From a checkpoint of a small transformer trained on Wikipedia: vocabulary 2048.
MLP neurons of a small language model. Each row is named by its layer, matrix (up: input weights) and neuron, and shows model dimensions 0-127. Each number is 128 + 32 x the weight over its row's rms, rounded and kept within 0 to 255. Numbers have three digits each.
A block is one neuron, or neurons of one layer that tend to fire together. Before each block is what it responds to, as a language model described it from the Wikipedia text at the highest values.

Word-initial consonant fragments. Single initial consonant pieces, mostly p or f, that start a word split into several tokens, as in p|laque, p|istols, F|riend, f|urther.
L5.up5:098096135111174145172120122158134093089165105097163146159090145099104145127102157152214163150141151152136141205148147156158106127113090138163108084167142117132071146102089111092156095068112118157070176160142093096158135083063162081140111146140122133154135125194126184141111147060188085150113205121152087089079156113131093081089205109117049128123080148135117142144107127107169096143152
L5.up86:092090125112144217172090163114151137155087080107093097082172146118198083139180086113128179118132112196119097095105091145148149117122100048125120121125199206123117143105149101072123183114098124140155117157124113100161153143099093126172178108138113130147139106168111119064142112154143102131150153122149136130103182092171108143116073121091152191110104125138053083160152155066104098145101
L5.up144:055168144123118137131157100079094135093086134094120154122151134136088130140127073123099084193109172151180129096122111113128112097100181135204077111139109115097102132109170122099162111086115137138064158156160114137152104112154144131118144150137193157106163134136101064105077145118176146151166115128174105194120115121120094107135059127160090132107075123088133090136102202142144113164100
L5.up161:117125105154129089161155128148128075147154147125160069119079088158085137190188155105082149160130147112114095098125133166145079113118151098135079137119133109118102155126121126067144129118156065057083093163144082106138144081113098137103120014149189127081070076157131105210090137120118064109116167129127157181147121160148120162112142149158104166115110104104091127126121082140105116144108
L5.up573:121144143083134103103166130144185139127087177094105128090160184182132133122116118128130139133142153137230110112117129134097147137198112106155081106121185154113091171100173152116089111082169143104088100173068093045138142197146166172123116095130082122140140113176157165198137122204112183079135101119136102070106140096115072127092169146123124106150135144110108117148122107127193128168118
L5.up574:127135095140180086121142129117137133141186148103083083213118098072126151136120130114143156106159127104060156156120117107102064124117137128134153185142166068144142105133107110130168131169183207100078090097141097156130152110156119123178153111086088178166133085140151146129120154041190077131116135087092163153132121126109131145201112107127161113134120141080164067086178111134082158148188
L5.up598:129157120100170080130092104124145151113155113120120083064085061184126140163161118155126172133153086188115161139135070130139096114150115118130140187127058106133074097145082183178092083161109106086125080122172174142175124198100133144087170053174108170072069158113068127171112135117144146145048166159128142073152158080122126161113154134150159121063070161105140176132125176161128162102124
L5.up625:107075146134121074167081132127092088161153181163155164089124135096155106157129114150141145068103111111156145116147136084110093172069138116121140101207120121106108153102096091082159144139144159132140149119102117137086093109126128115079075132112143091105099115100136097096096122062143052107089192104115160122143179144130122148162149179137142135029101101188204123149150149108164148118100
L5.up686:165166127104142129171152156118123085132166093117104144183128143181138115132130180131131123153163161082199101109163095111118186148078158115130110125080130164099109130134097084088137182052100124130143145155097087113112151070155119149097189132098175139087121147193087093087116110116134091083152125150121091109107111102189091146050223140184121102138145150100106110139086109106168094168122
L5.up760:118132131089112137146100103079167092174188097139074085111106144156091086111139144152148144188139160215111115144136078100107091162110159148131105135129116183108092170113173201095174185104096125118109065130128094159204141079090120148108216076135128170145153085131165123088112112116121123122063108155156134136170077127141169152146107189122165130069137090126126154149134124086095120127169
L5.up805:134082149155123107138179098121173133171122141081100139120182089166149123189054145126152143137192097100110168107167127127158103079094128125190117152109067119089100113097122087135129193090141131126129067224075138068145164107085040146137113088072102150123159140147146121120097137106179152201107140154093119118112099170098113116128122117123161168151161071108184168133128107119093156117181
L5.up813:053153164166082069180186065141176084177100146199140068140158151117118089104090149122142145159151117103152121149105154120140119160129120138127159179072132166114079186111144144108137152071139166111113118133224147107092146148174173105143108127144148146144107139125086134151163117101187219142115117188130135126117088102106147181122145210140112124109156142106162089110170141123116129129105
L5.up867:093119153129128069137043126107104140204068111161195114078147160150102145179113123113158113094100140155125051115077120134141138157131070075124177152159138106102170141098098176131125096105091111161093121138050099136137126159144132098145130115089131149144200207110119136114053053069151135126065116156146176106125121142138125092143114132095108150106107091085090100145081158170155124148057
L5.up885:109124142065128145149186125153142151093086129135104136079119148121166137095097158144065104179141122112173135157137087111118110141063156086111146119102139160124071141058124207098133092126094122097139156164148092084183142116102117174138153060103125148105086102144121064117056139097194160134093146088136117189117101042100173175135109110127115122126141154121166145104097139167123126091131
L5.up964:112140134118105142076118082132147098102174112040114145122131164144107115106106072152093176159098178143121136159096159146184142123125107116158115130104100127142140165111092170104134089147143101112095092190137073088177160079162161064157135093160125140128115141146170149056111171136119118178097124167130155138197167087076112144091139162068139139104107145162075170182155165084136134113147
L5.up978:087095099201084100108130051141145071130169152089137072120138090120070131156157145128131127108113141094210139112070170123159098136098129129165186147110155138122157129124134067070155179149135138157165106155107072067127107138147115166090183106142163124090119076127141099188118157072133097148115151130162151091144135134095123147154080166124136149124152110164120113160118121138093104115097

Word-start subword fragments. First fragment of a longer word split into pieces, especially c/C, cent, th, ent, as in central, culture, thousands, Gentleman.
L3.up774:113142132199170130127113052117126157157122178117134072101157157102117164170120131171143163137118101104093079111113141124106117176086117142174150141141015101107112119119098156157096101110140123078061108170171146099188117124131160142068157046148172133112201139198157118128130118126177091146047155123139201095118125105124107123140065124144131165034184156118169138162099115128092129114167

Split proper-noun onsets. Single-letter capital word pieces, mostly P, B or K, that begin a split proper noun or acronym, as in P|hiladelphia, P|utin, B|lyton.
L6.up126:129180106166152091184183116145153147128196121164110112127067141096109143077082154131097110197143146115165074099154171147121136140115126118117085185141094179106131147164128186098144146163079101086104109148137144112169144180051145092157155105100151155119111139136074106145107157094186127125078113154131160135208167148113195124120099122149115082121114153087123134072161172143102134184139
L6.up322:059167126108154041116162095143110104096171123108136132166150093120101108119119196152076160133174125117171092130134121072129176140153129136122165088129149096108138155144099140052137127164074150155084111128134128163142168182125145147190169155141100071160141188144085105145061115116152123186110132139098120143131087139085207110115118163155097093161181118122178097120180161131076144062152
L6.up626:108094126129151069153199137190145095105185120125104134110156166110130101117149120127135179134098130169136075106071078155119103104079205096125087163121131206070142123155136112153160092133077060133129131117144106136116166131142092116124135109163109149146098115170165152131101148175163046121095179073068122146088157146111068050181103151156103109153108151139119108173127111145135153095186
L6.up841:082154119123114067128166123123188105178136107107161094122119082185116098170120132121145138131103128109156130124126127132088147155121123159086085150051140131116116112096128170114154160094071077134114100111130138145186166194080177076136168073113118107124163125088135125166164069117156178098101115166162168149167188152145134118112113147153158131178029125085127134108177205131137145157123

Section boundary markers. The line break ending a Wikipedia lead or paragraph, and the closing == or === of section headings such as Career or Legacy.
L3.up20:124125104158186090107089149094164072063106142125173181134132158145097132089088172108132154088127143111075102159145100141086132121111080118172137142121151112121129103144127117123159100067167146115076133168113108126101101172103105158146122180143118129133119159131115159094134128107144198138100104114182142131114154098088076105151067167066111080098158087136118158162139088104138120142157

Copula after subject. Forms of "be" (was, is, were, are, became) right after a sentence's subject, often a pronoun or name, e.g. "He was", "Heinz is".
L6.up130:171178111172182125087153135127109079108140099154127163132151090149178166122147087147114104109113107106156119154142063109112128096131159139116089136155114118131067071085156232098148099170132106090120095138058135097152102098112123107110108170099200157113130108163133070116141208124107093163149107124112201224122166140136091129253087141150144063129123073156082132114113104013134173149159
L6.up172:116117131123134193175076114174077141145128166145092137109156107150188124099166136145147151169150135127128114117133120130139161129091133139138106132151165131089133119102102122074137173159157176131109150192080132118189093138185133081099161140114101088152105126168118134151194156108147109037158173078105137186114112103163142106118133126176096146126088133111148115162137130145086183082167
L6.up236:123142115122133157104191105073091147164128120152128148136101065147187150053165120103116154105148115107085105112087039158143163156149129131088095128111084079109137127084161102131144112163145110124139108121086121066140070113112170152162182094157157128149115087172066143151088192112137097141078114166140135141162152178163133157138106155145099152186200127157150122131120172146147167176106
L6.up676:123131138109157079147128134113138115086126115057097123173106111171146172120152170101107149102153149139125143143115111108094200152107098131127105122175093122135100151135129159131116159090131088164093101115126084158125116179167151118057127117085101105115177110071133154143160087144127077150117120170135080183105163129076127147169197135158083114101094099099217111117141093132107080171153